From a checkpoint of a small transformer trained on Wikipedia.
Size: 9 layers, width 448, MLP 896 SwiGLU, vocabulary 14635.
Architecture: RMSNorm before each block, rotary positions, biases.
Training: a variant of Adam for these matrices, 444M tokens, 13563 steps.
MLP neurons of a small language model. Each row is named by its layer, matrix (gate and up: input weights; down: output weights) and neuron, and shows model dimensions 0-127. Each number is 128 + 32 x the weight over its row's rms, rounded and kept within 0 to 255. A neuron's up and down rows have the sign that makes its largest values positive.
Before each neuron's rows is what it responds to, as a language model described it from the Wikipedia text at the highest values.

Description: Short prepositions and preposition-like word starts, mostly on, to, from, such as based on, released on 9 June, per(imeter).
L6.gate105 [ 54 101 136 133 102  89 110 146 125 184 173  83 155 107 135  92 188 129  87 137 133 102 132 119  78 149  78 101 115 125 144 123 140  96  97 157 108  73 142  85 134  99 107 169 189 156 105 132 169 104 112 112 160 197 125 117 140 178 131  95 156 117 140 105  94 127  99 156 154 141 120  93 192 126 119 120 156  91 122 110  94  93 139 159 132 161 141 161  93 121 110  91 128 185 135 105 119 146 108 108 101 154 141 183 147 192 154  98 176 143 147 120 134 166 174 144 125  95 103 122 128  66  86  87 110 126 145 145]
L6.up105 [125 117 140 168 154  90 134 120 138 109 115 189 112 180 202  92 121  87 112 103 137 107 113  58 115 113 127 144 136 105 122  99 129  90 166 135 119  81 118 108 112 101 113 142 169  85 106 126 106 158 165 146 167 143  93 121 122 101  63 109 173 153 105  94 194 149 103 150  85 112 167 158 163  87  31 195  99  97  89 200 166 130 195 148 153 182 131  91 107 163 115 144  78 164 106 141 121 163 174  82 132  92 171 108 164 112  90 148 151  89 148 114  93  85 147 172 102 106 123 101 122 117  94 101 177 179  87 186]
L6.down105 [ 90  87 120 103 121 110 164 109 101 114 148 147 124 129 135  89 150 124 118 113 119 132  78 108 125  86 150 105  45 100 148 126  79  58 141 103 113 134 128 122 197  84  46 116 117  93 108 178 139 154 166 166 150  86 159 107 154 109 135  96 126 112  53  78 163 109 135 113 185 122  85  82 123  83  81 181 133  71 143 195 133 115 111 106 135  88 173 174 120  67  63  80 106 158 148  66 142 109 135 148 115 131 184 161 157 110 119  82 148 108  66 156 102 109 156 147 161  95 146 193 123 106 107 144 134 108 154 154]

Description: Prepositions like In, On, As opening a new sentence or clause, usually after a period or comma, often before dates, e.g. "On 2 October", "In 2014".
L4.gate680 [130  95 111  90 117 150 139 100  70 117  72  95 140 151 179 113 114  89 164  99 123 186 133 136  95 154 133 109 143 120 164  84 134 161 210 166 164  88 166  77 125  89 153 194 174 196 146 173 100 150  96 131  83 130 165 109 134  68 146  75 150 132 117 103 189 152 121  97 175 152 147 150 151 141 149 110 128 123 113 156 149 141 132 153  93 153 151 160 125  75 148 112  89 108 128 147 108 132 154 123  90 144 105 126 164 119 192 177  93 135 136 132 127 120 133 120 140 150 146 155  87 150 151 121 148 157 119  73]
L4.up680 [153  85 146  97 102 146 147 125 118  86 146  92 134 105 173 147 127 128  92  88 129 122 120 199  93 118 138 133  92 129 133 110 102 132 160 177 141 117 148 167 116 175 168 146 119 109 137 113 163 107 141 148 118 107 113  91 110  91 177 188 106 157 143 122 166 141 131 131 107 137 130 146 165 112 102 101 186 116  68 117  76 173 159  69 126 110 160 154 108 175 155 104 168 106 136 164  98 105 122 119  60  96 116  81 107 122 167 157  81 135 131  97 131 203 121 107 121 107 102 194 143 150 105 100 174 113 161 125]
L4.down680 [128  75 130 141 203  95 173 130 111 169  97 133 135 112 186 115 132 164  81 140 137 126 103 164  47 183 138  58 141  79 128 134  63 142  91 118 150 131  81 137 113 129 118  79 175 105 109 110  68  84 144 134 125 156 120  80 125  75 157 129  97 126 120 120 138 114 154 121  97 188 136 105 143 128  91 153  87 104 135  86 133 117 112 125  86 149 105 123 104 119 122  97  99 135 108 105 161 149 123 111 123 104  61 164 148 127 139 123 120  95 135 116 115 126 180  73 144  66 111 136 124 133 187 142 134  82 167 152]

Description: Connectives and delimiters in lists and pairings, such as and, or, semicolons and commas ("Eastern and Western", "p, t, c"), plus inner pieces of proper names (Mendelson, Teslić, Vulcan).
L4.gate837 [114 153 137 135 120 151  91 166 182  84  93 154 114 175 164  94  92 161  83  77  91  90  71  93 159 148  67 192 100  26 168 133 110 199 108 176 164 123 145  76 204 146 132 104 141 119 141 104 121  73 165  84 107 128 126 111 170 110 187 105 140 115 101  92 179 107 173  79  73 124 206 139  91 139 104 151 111 143  95 113 161 145 149 151 113 127 145 115 148 119 131  78 111 199 109 146 106 105  99  75  80  82  81 157  98  89  57 122 124 163 138  87 161 138  68 125 168 144 115  96 144 112  59 162 144 115 169 127]
L4.up837 [111  81 160 105 147 118  98 115 124 102 132 158  89 140 165 124 113 104 111 143 130 123 132  80 131 118 138 121 157 116 171 104 141 126 165 125 116 145 125 136 119 166 123 114 101 143 127 123 127 130 173  87 113  95 165 122 119 143  90 133 135 132 145 169  89 130 169 145  97  98 175 101 103 106 119 138 120 106 113  95 108 127 121  79 113 108 104 111 171 131 135 124  73 121  92 115 146 146 224 103  83 127  94  97 157 130  71 130 128 182  74 112  62 123 121  85  74 121 157 131 144 188 107  62 152  96 160  86]
L4.down837 [125 179 116 106 169 103 106 105 146 173  61 103  79 125 104  98 121 114 105 174 152 172 167 105 161 126 111 146 135 108 136 116 137 147 152 132 199  87 161  92 112 174 204 154 105 111 123 109 142 146 106 118 158 184 108  99 101 124 204 100 122 165 125  88 131 188  94 102 173 162 162 128  65 173 153  68 104 116 159 115 160  98 106 133 102 123 141 123  54 106 105 106 149 104  66  94  94 135  89 115 170 151 163 177 153 165  83 160 119 165 130 105 103 180 195 124 187 189 144 128 139  94 136 151  82 114 139 109]

Description: The main verb right after a subject or relative pronoun, strongest for "led" in "which/this led to", also was, began, would.
L6.gate435 [125 126 140 144 124 181 152 130 123 187 144 138 147  97 153 110 135 139 128 142  79 153 155 131 114  80 142  89 100 176 144 135 140  98 173  59 103 143 163 140 120 118  82 133 120 137  97  85  95 145 132 139 131  80 186 186  98 105  97 149 117 146 166 169 109  82  78 108 109  42 146 133 177 107 158 115  95  75 116 100 114  79 146 111 140 183 146  75 174 141  96  80  91 114  86 131  94 102 179 163  84 220 189 152 123 166 100 126 162 113 128 107 104 138  82 107 115 116 162 176 132 123 168 134  99 159 166 135]
L6.up435 [125  86  95  78 146 117 132 148 116 113  83 109 153 114 119  37 104 152 130 130 194 150 158 119 101 121 121  98  84 147  97 126 143 128 112 162 105 177 137 139 213 134 152 105 112 156 106 129  77 159 130 127 108  73 128 134  93 177 113 143  77 181 149  86 125  98 137  91  84  97 131 140 117 138 176 179 196 116 169  99 198 110 110 109 173 111 179 166 159 149  98 157 123 122 162 112 147  99 122 124 147 139 140 121 149 127 164  99 147 117  84 127 166 120  92 130  94 100 186 138 133 154 121 169 109 201 137 143]
L6.down435 [109 123 112  90  95 152 149 191 140 129 161 140  91 124 110  73 113 105 161 128 150 107 108 113 129 126 157 203  92 160 152 141 142 127 113 146 118  72 130 107 153 173  70 170 127 187 131 124 143 115 116 130 115 159  95 145 106 135 157 124 151  68  96 122  70 143 164 111  98 130 137 194 146 111 117 118 136  91 189 162 105 180 138  92 139  90 115 161 115 131 104 153 169 152 123  61 115 109  86 143 103  93  37 167 111 128  83 151 146 115 167 173 110  76  86  93  71  97 185  80 179  88 150 167 112 151 128 173]

Description: Token right after a person's surname or a score number, mostly in sports biographies: "Rigney hit", "Suzuki (director)", "Raine's", "2–0".
L5.gate96 [127 161  76 152 115 169 149 122 119 151 130 157 120 144 115 159  80 103 147 156 109 156  97 135 168 144 138 109 101 134 117 138 167  88 137 169 120 162 114 138  68 135 118 181 165 105 141 154 140 137  92  75  88 117  93 109 127 155  87 152 108  86 176 124  36 146 165 152 176 198 148 149  93 128 132  90  95 118 106 136 161  65 178 122 208 122  77 136 198 131 148 156  67 162 130 106 196 117 166 113 153 169 148  64 110 128 140 170 145 117 146  91 146 141 169 169 111 114 204 116 122 113 139 100 165  95 106 143]
L5.up96 [133 112 128  84  84 145 125 134 169 112  87 151  85  76 127 166  69  75 147  97 135 141 145  87 145 141 116 138 149 119 129 120 110 166  80 140 163 123  58 154 162 141 144 110 141 138  97 143 150  92 169  84 134 164  58 131 131 131 102  66 183 143 127 123 131 153 106 189 152 168  87 190 159  98 113 162  86 156 119  45 157 189  85 182 139  89 116 149 112  74 125 109  76 140 110 114  85 163 157 157  50 126 117 141 102  55 131 128 156 178 165 161 141  94  85 146 128 172 101 128 134 130 117 113 135 130 137 169]
L5.down96 [120 168 128 110  64 139  98 126 141 109  56 118 140  77 155 158 125 173 107  89 161 126 115 196  98 114 146 142 116 119 107 148  64  79 163 114 143 127  97 156 134  86 111 118 133 197 154 166 133 152 149 133 104  74  94 134 173 125 162 142 122 160 171 125 130 178 112 136 138 196  92 153 159 130 138 133 150 136 106 129  96 106 148  92 134 151 130 141  74 142 150 139 165 142 124 100 142 139 117 161  91  58 103 138 113 145 145 136 173 103 179 126 114 119 106  53 178 139 156 151 102  99 112  77 154 106 108 102]

Description: Mostly the "and" or comma closing a list of names, especially countries or places (Europe, Canada, and; Finland, Japan, and), plus scattered fragments inside proper names (Ts-ar, Wür-th).
L6.gate481 [103 122 198 118 142  92 157 106 114  84 139 149 136 139  99 146 166  77 147 116 147 123 102  91 112 162 177 138 145 149 114 172 151  69 105 170 145 142  86 110  92 131 141  48 187  96 188 139 160 110 179  89  94 125 164 128 114 101  87 117 143 182  95 172 154 159 118 178 131 164 106 125 171 151 113 182 141  99 100  99 116  99 111 125 152 168 121 130 180 118 132 161 103 112 121 137 131 172 149 118 117 150  74 125 101 149 141 151  95 167 158 137 133  95 132 118 131 128  90 153 112 132 106 114 153  84 135  76]
L6.up481 [134 193 165 106 137 101 118 115 109 145 103 158 138 114  78 105 154  83 135 140  97  80 150 173  89 111 135 129 147 105 187 105 108  99 136 186 120 121 113 149  88  85 105 107  84  88 223  98  82  51 139 173 136 177 111 187 127 158  72 122  99 110 183 155 125 143 120 106  89 126 138  93 124 107  82 158 118 142 126 168  85 147 101 125 128 120 104 149 170 123 100 125 157  65 164 173 158  69  54 161 159 144 114 144 122  60 128 106  93 124 115 149  56  74 180 129 154 154  77 138 118 142  67 146 203 115 125 118]
L6.down481 [145  91  89 101 126 147 122 134 178 159 142 138 123 115  99  71 137 122 184 120 106 133 109 129  90 143 134  99 112 162 127 150 109 129 157 141 110 112 172  79  29 113  31 107 108  97 111 157 102 117 135 123 136 153 159 125 123 117 176 157 156  74 148 102 134 119 140  76 117 125 172 122  96 149 140 134 127 154 116 115  85 136 106 115 114 132 139 122  60 143 113 124 110 127  90 129 160  63  89 176 178  59 215 130 156 133 143 109  80  68 174 155 137 120 120 109 117 123  53 146 166 130 131 107 155 150 169 126]

Description: Mid-word pieces of uncommon or foreign names (Sam-ir, Yetz-ir-ah, Kar-ol) and dashes or decimal points between digits in tables (1–2, 1.5).
L4.gate15 [ 79 156 158 102  92  69 142 181 177 161 193 170 102 110 182 105 130 162 153  86 131  80 158 158 137 164 105  95  83 148  92  90 149 169 142 116 170  96 132 111  64 138 161 117  90  99 100 143 151 113 101  77  78 148 121  72 108 167 103 118 111 125  58 173 104  95 141 180 146 182  85 175  52 130 141  96  70 177 130 110 151 110  95 136 121 112 120 166 140 175 106  92  80  96 162 135 126 168 166 136 103 153 132 104 138 142 155 116  41 122 155 143 164 168 118 126 170 115 133  94 155 163 157 122  75  86  90 149]
L4.up15 [102 122 161 155 148 159 115 147  94 113 134 110 113  93 120 143 134 129 130  98 138 143  92  97 121 130 107 115  97 111 117 101 135 112 122 117 113 117 135 137 106 101 122 141 147 106 166  94 131 169  84 164 125 134  94 155 130  67  83 126  96 138 133 173  83 127 121 147 210 111 186 107 142  48 114 152 142 133 149 147 126 101 150 132 157 187 121 111 148 128 165 116 186 103  91 119 145 146 147 126 126 159 136 135 142 185 167 145 124 153 156 107 110 165  79 184 191  58 184 113 177 146 106  90 131 149  61 117]
L4.down15 [106 173 132 118  80 187 103  66 122 110 159 155 163 109 124 156  98 152 134  98 128 104 140 118 160  65 142 126 163 187 144 151 157  95 159 119 114  65 198 102 168 129  86 127 172 141 156 134  85  96 148 124  79 118 103 128  56 135 122 188 138 126 102 144 116 148 195  65 182 180 125 124 131 140 155 152 104 156 150 104 145 146  94  79 120 135 127 145 108 103 138 175  77 172 111 150 132  59 149  64 128 109 174 125 156 128 106 116 138 130 162 138 129 140 122 146 110 127  37 132  99 126  82 132  87 134 171 152]

Description: Verbs and nouns of characterizing or commenting, like described as, criticised by, mentioned, and final pieces of split words, like Kies-ew-etter and read-ings.
L4.gate625 [128  97 140 124 150 121  89 159 108 194 113 176 101 158  91 130 137  68 107 180 118 137 126 133  81  95 143 204 132 102 166  67 134 142 162  97 111 135 171 136 147 105 143 145  83  91  83 153 122 122 147  68  64 155 115 134 131  85 113 155 147  33 125 112 141  91 110 143  99 206 142  87 162  77 124 161 127  85 170 164 126 130 148 106 110 127 154 115 144  89  96 176 143  63 109 137 104  92 136 103 122 135 141 161 140 119  94 138 142 116 101 142 130 118 151 180 107  92  89 131  79 145  57  35 122 117 169 186]
L4.up625 [171 125 100  81 125 122 165  61 106 153 149 123 140 132 180 105 138 119 164  80 122  98 117 103 107 106  87 146 143 156 147  91 120 149 106  75 153 138 151 121 127  93 106 166 134 142 131 150 137 120 111 115 144  83 149 118 107 118 123  85 119 104 109  97 120 144  97 115  69 103 190  98  68 204  67 117 116  78 124 128  90 184 110  61  67 145 181 158  94 149 157 169 113 141  50 111  63 144  99 126 123 168 141 111 103 116 100 116 177  82 105 129 146 174 167 158 125 119 115 114  62 127  95  82 117 111 133 160]
L4.down625 [ 64 144 111 148 124 120 100 109 123 120 173 114  94 220  85 141 151  87 154 218  94 136 147 103 140 144 140  93 133 122 138  95  98 159  68  46 147  63 121  89 170 184  91 108 120 115 187 142  86 133 154 193  47  93 103 112 162 161 123 181 128 111 156 117 113 173 162 112 122 127 128 143 145 182 149  77  54 131 168 181 117 180  93 119 140 132 136 106 116 123 122  87  85 175 144  35 129 106  97 121 114 129 130 182 198  89 101 146 193 152 165 101  91 142  94 168 132  69 141  91 144 150 174  77 114 109 133 189]

Description: The preposition On/on opening a sentence or paragraph, usually before a date in history sections ("On November 27", "On 6 July"), plus date numbers starting lines.
L5.gate317 [166 103 131 100  88 157 165 114  93 152 152 178  69  92 185 154 139  99 111 137 101 118 132 128 107 142 125 107  97  81 177 130 145 146 112 106 116  79 137 142 156 167 129 119 153 135 129  91 147 170 143 114 164 159  72  89 121  81 123  96 125 119 114 100  93 137 168 117 152 159  46 106 157 105 105 120  86  98 162  83 149  63 100 116 128  98 100  85 177 102 130 111 137 142 152 129 105 145 168  85 131 127 138 123 164 138  69 108 160 121 103 102 113 141 205  93 120 176 133 100  94 145 143 161 126  81 121 116]
L5.up317 [131 116 190 136 163  97 189 173 170 112 126 139 159 116 180 129 138 126  73 146  38  93 129 139  92 141 136  69 132 120 190 132 113 176 150  68 127 155  63  89 113 128 130 119 151 105 148 105 104  64 134  84 144 175 107  97 122 154 162  74 198 134 110  99 154 150 116 178 125 127 169 120 157  92 157  97 141 165 131 146  83 102 125  85 115  65 129 112  40 106 155  92 116 107  84  79 163 165 188 101 103 135  87 160 122  81 131 116 104 165 115 197 129 119 163 137 157 192 137  88 132 162 145 141 134 114 161 187]
L5.down317 [120  62 122  96 162  66 174 115  83 115 152 120 129 112 171 101 128 101 187 199 159 102 149 142 109 100 177 136 219  42 173 130 149 131 152 150 148 121 119 169  92 133 138 130 110 117 114 121 141 121 140  89 148 112 158 149  95 131  45 107 179 149 125 135 100 128 170 105 109 136  93 125 149 115  60  74 121  99 122  83 149 120 118 110  84 151 129  69 156 150 156 126  62 129 138 179  72 137 130 130 156  93 109 111 200 122 151 108 138 127 126 148  64 126 170 158 146 151 117  87 109 147 135 116 152  93 164 123]

Description: En dashes inside sports scores (2–2, 1–1, 10–15), plus main verbs or prepositions right after a biography subject, such as made, founded, member of.
L6.gate236 [131 138  97 122 115 150 169 142 147 170 156 157 132 147 127 152 114 161 145 117 143 106  78  95 109  83 160 145 135 173 143 182 135 110 159 155 139  56  74 148 159 160 138  99  75  95 183 120 125  79 131 115 136 122  93  90 105  76 139 146 171  85 155 163  94 174 107 151 135 189  95 136 126 181 120 230  91 104 142 130 134 104 104 150  88 104  78  76 178 124 134 138  86 103 144 115 168 154 152 170  58  89  73  76  96 156  99 110 118 101 121  57 158 144  70  84 194 156 157  82 165 110  79  76 143 124  80 156]
L6.up236 [129 145 124 171 186  65  95 156 135 106 151  90 101 162 131 109 127 105 101 147 145 167 156 139  94 110 131 108 134 163 117  97 129 132 100 165 114 145  91 101 119 153 109 115 158  61 127 162 162 102  97 108  84 183  85 177 159 165  94 109 111  59 187 154 133 170 131 147 152 146 141 117  96 130 157  99 135 123  86 107  71 184 137  89 125  72  81 195 181 166 143 194 149  60 181 178 193 128 114 175 152 120  94 164  84  84 124 162 151 174 119 179 115 143 124 118 156 161 153 149  77  99  81 120 144 148 201 134]
L6.down236 [104 117 140 125 117 128 114 144 199  81 127 112 154 115  66 116 175  91 120 103  75 129 170 135 154 123 112 226 150  91 138 135 111 127 102 126  87 134 191  72 114  76  42 155 120 103  89  98 140 110 127 142 156 224 154  85 113 174 105 119 138  86  82 135 128 108 166 123 166  96 161 123 140 120 139 101  77 126 133 125 112 147  83 121 100 147  88 106 110  38 186 120 145  90 184  86  98 136 156 156 104  96 110 154 151 134 104 167 147 124 138 148  78 172 106 117  93 114  97 141  87 112  99  91 127 147 142 160]

Description: Interior pieces of words split into several tokens, like ob in disobeyed, it in illegitimate, ong in pronged; also well in as well as and led after that or which.
L5.gate679 [ 95 112 109  81 104 106 128 111 111 140 125  76 124 117 134 103 112 130  89 110 123  83  92 134  79 140 155 161 120  97 120 163 151 133  64  91 126 147  69 124 116  90 111 124  75 164 127  59 162 150 172 175 144 174 155  94 125 151 175 102 118  85  95 179 126 105 179 123 178 147 108  92 164 126 117 117 148 146 156 185 100 160 116  87 152 119 118 138 189 150  95  84 135 123 117  92  87 159 155 102 100 142 118  90 155 146 150 104 129 173 109  90  61 155 155 111 196 150 108 158 113  84 139 133  97  76 163 157]
L5.up679 [168 151  81 135 107  39 149 158 120 134 140 120  88 132 162 169 162 125  89 128 133 111 193 122 110 174  96 176 133 190 157  78 128  96 106  67  90 104 112  83 116  99 126 106 118 154 151 164 123 103 143  68 116 108 154  61 116 140 141 140 148 155 159  89 132 180  86 178  74  77  96  87 145  63 120 106 150 106  99 141 109 118 144 119  82 125 140 164  46 121  94 111 118 104 138 125 156 190  91 175 136 134 167  91 140 150  83 102 128 118  87 123 158 151 135 109 159 138  49 131  75 171 113  98 108 127 106 143]
L5.down679 [ 81  96 108 166 105 156 191 140 143 183 131 133 113 115 171 133 116 166 144 158 105 143  95  79 156  44 133 112 130 188  78 204 176 168 123 175 105 140 135  96 128 166 159 175 120 114 135 149 103 129  83  98 115 170  77 139 112 134 157  96 101 153 187  67 119 108  93 126  92 147 120  87 152 122 157 120 142 128 170  86 159 101 108 119 111 112  95 163 129 102 115  87 136 160 101 151 162 108 132  93 164 153 134 131 166 133 211  70 166  85 137 135 129 154 152  65 167  96  59 144 169 154 165 158 152 137 172 114]

Description: Conjunctions like and, or, before, to that resume a sentence after a parenthesis, comma clause or list, e.g. "(1942–1946) and", "600, and".
L5.gate796 [ 78  99 131 209 135 127 175 156 100 161 144 102 126 130 128 145  56  53 150  45 147 108  96 124 150 148 145 138 106 129 167 136 155 132 140 153 118 120 135 136 154 118 130 129 134 142 126  86 152 129 105 132 122 131 180 157 147 102 166 135  80 124 175 123 145 199  87 111 152 163  81 118 106 104  88 111  90  72 153  98 103  84 110 147 132 155 157 151 126 129 120 144 179 100 112 156 132 185 179 142 142 130  95 160 126 159 180 160  84 180  91 124 147 118 185 107 167 100 110 144 124  87 195 103 123 122 139  92]
L5.up796 [163 142  75 114 221 145 124 151  81 143  75 149 140 135 118 119  80  62 121 149 132 104  95 111 129 159  96  88  96  93 105 179 168  69  64 151 114 153 146 137 127  95 115 162 137 165  89  83 143  70 170  82  85 139 165 184 144 103 120 142 168 144 141 186  89 175  80  86 110 103 161  62 192 178 127 135 118 160 135  44 169  83 125 186 144  95 150 146 116  66  95 140 164 148 162 136 135  81 140 134 111 146 154 144 183 106 134 121 138 157 106 133 118 157 110 156  96 105  79 152  92 185 143 123 147 114 127 169]
L5.down796 [ 89 195  93 118 105 114 143 126 114 172  94  85 134  42 109  72 163 143 166  85 134 106  89 209 148 157 190 136 116 140 149 102 188 140 115 134 150 142 126 127 167 160  90 126  98 120 161 118 173 115 139  75 171 150 135 161 123 138 118 180  95 100 165 142 103 126 107 113 148 129 138  95  74 139 106 142  99 141 133  91 106 135 101 153 127 175 106 123  71 128  80 168 114 127 124 125 140 104 166 158 110 110 114 161 129  71 103  92 132 179 150 152 123 132 181 165 147 110 151 147 171 108 149 150 106  59 118 116]

Description: Abstract head nouns right after "the" that open a new sentence or clause, such as review, influence, idea, use; also year openers "19"/"20".
L6.gate633 [155 154 137  92 171  95 102 116 170 188 158 123  65 161 108 105 100 119 169 164 119 157 126 107 130 126 136 114 120  73 124  90 115 101 108 131 155 109 103 126 107 131  93 119 140 159 144 154  83 146 160 135 151  94 128 172 105 101  76  73 123 127 107 172 148 106 121 184  84  72 118 150 151 181 111 169 126  76 108 114  71 120 102 121 115 134 112 120  92 136 101 144 101 157  93 165  54 144 123 148 113 169 155 167 118 148 119 140 134 146 166  89 102 180 138 152 139  71  96 150 110 135 105 114  72  63 112 196]
L6.up633 [151 173 172 139 155 134 133  95  84  84 161 150  92 117 178  51  79 149 150 167 110 150 171 160 113 114  71 152 154 139 183 123  97 126 114 123 108 153 136 144 133  64 155 122  96 133 107 163  60 142 122 131 116 148  47  89 100 113  88 162 114 103 152 115 106 127 185 171 100 125 116  93 151 134 100 100 150 127 149 109 146 108 128 134  75  75 119 158 118  97 130 176 207 113 109 125 177 111  62 115 178 120 153  87 150 136 154 167 150 135 123  96 113 207  80 149  77 136 168  96  86 103 143  97 145  59 110 151]
L6.down633 [190 152 110 134 170  94  83  73 151  90 114  46 135 113 127  66 109 163  92 170 141 106 133 150 143 120 105 130 149  98 130 144 112 149  79 107  93 137  93 128 123  81 134  69  76 129  87 167 120 117  98 226 153 147 115 112 126 111  90 119 161 107 176  88  90 145 126  70 103  97 148 168 123 146  77 113 116 161 142  58 128 113 176 100 133 149 113 121 112  88 183  94 161 126 125 125 177 147  57 107 184 134 138 123 133 100 102 117 123 132 160 141 110 123 143 119  70 177 121 100 162 122 102 188 167 115 140 115]

Description: Verbs and nouns for how a work was received or honored, such as received, nominated, won, review, plus paragraph or section breaks.
L5.gate78 [127  49 108 195 140 154 138 113  94 149 153  95 118 158 151 108 174  67 115 154  93 144 102 131 104 115  61 105 148 136 151 153 127 188  71  80 105 109 126 181 113 117 166 154 142 115 142 110 187 121 143 139  99 111 160 166 111  95 140 158 110 128 129 120 126 202 153 102 127 121 150  84  80 136 152 143 118  68 192 113 116  97  95 181 114 176 113 129  98 117 119 121 132 157 103  78  62 117 130 108 114 143 137 153 150 138  59 138 112 159 213 156 131 158 119 188  95  84 140  67 115 105  93 119 102 163 181 168]
L5.up78 [132 143  73 170 111 153 149 140 121 164 139 101 165 104 162 106 159  96 126 166 178 131  63 126 118 110 156  82 168 142 156 152 129  96 131 124 111 128 113 134 163 131  88 129 131 176 121 109 137  80 130  98 142 144  75 171  79 161 169 120 129  86 101 139 124 120  93 161 106 151  91 107 107 110 116 108 153 126 147 131 118 109 110  77 157  93 103 136 134  66 118 114 171 134 109 128 126  84 167 152 131  65 168 117 152 135 123 101  97 103 162  79  74 158 138 124 148 147 132  68 154 130  73  87 126 131 127  48]
L5.down78 [132 142 129 164 146 122 185 113 143 156 108 108 140 111 144 153 145  96 174 166 101  90 138 171 122  68 105 136 111 135 145  71 133 113 139 183 142 102 128  86 178 120 105  98 207 136 120 118 157  97 180  72 161  90 123 161 127 120  80 137 114  39 163 146 157 169 126 108 180 115  86 107 117 135 127 147 122  84 144 176 132 123 120  91 115 114 143 171 103 111 105  75 121 116  82  79 144  67 155 159 112 127 139 112 175 146 102 116  92  63 156 176 123  94  89 148 108 116 149  93 106  88 113  75 122 141 129 138]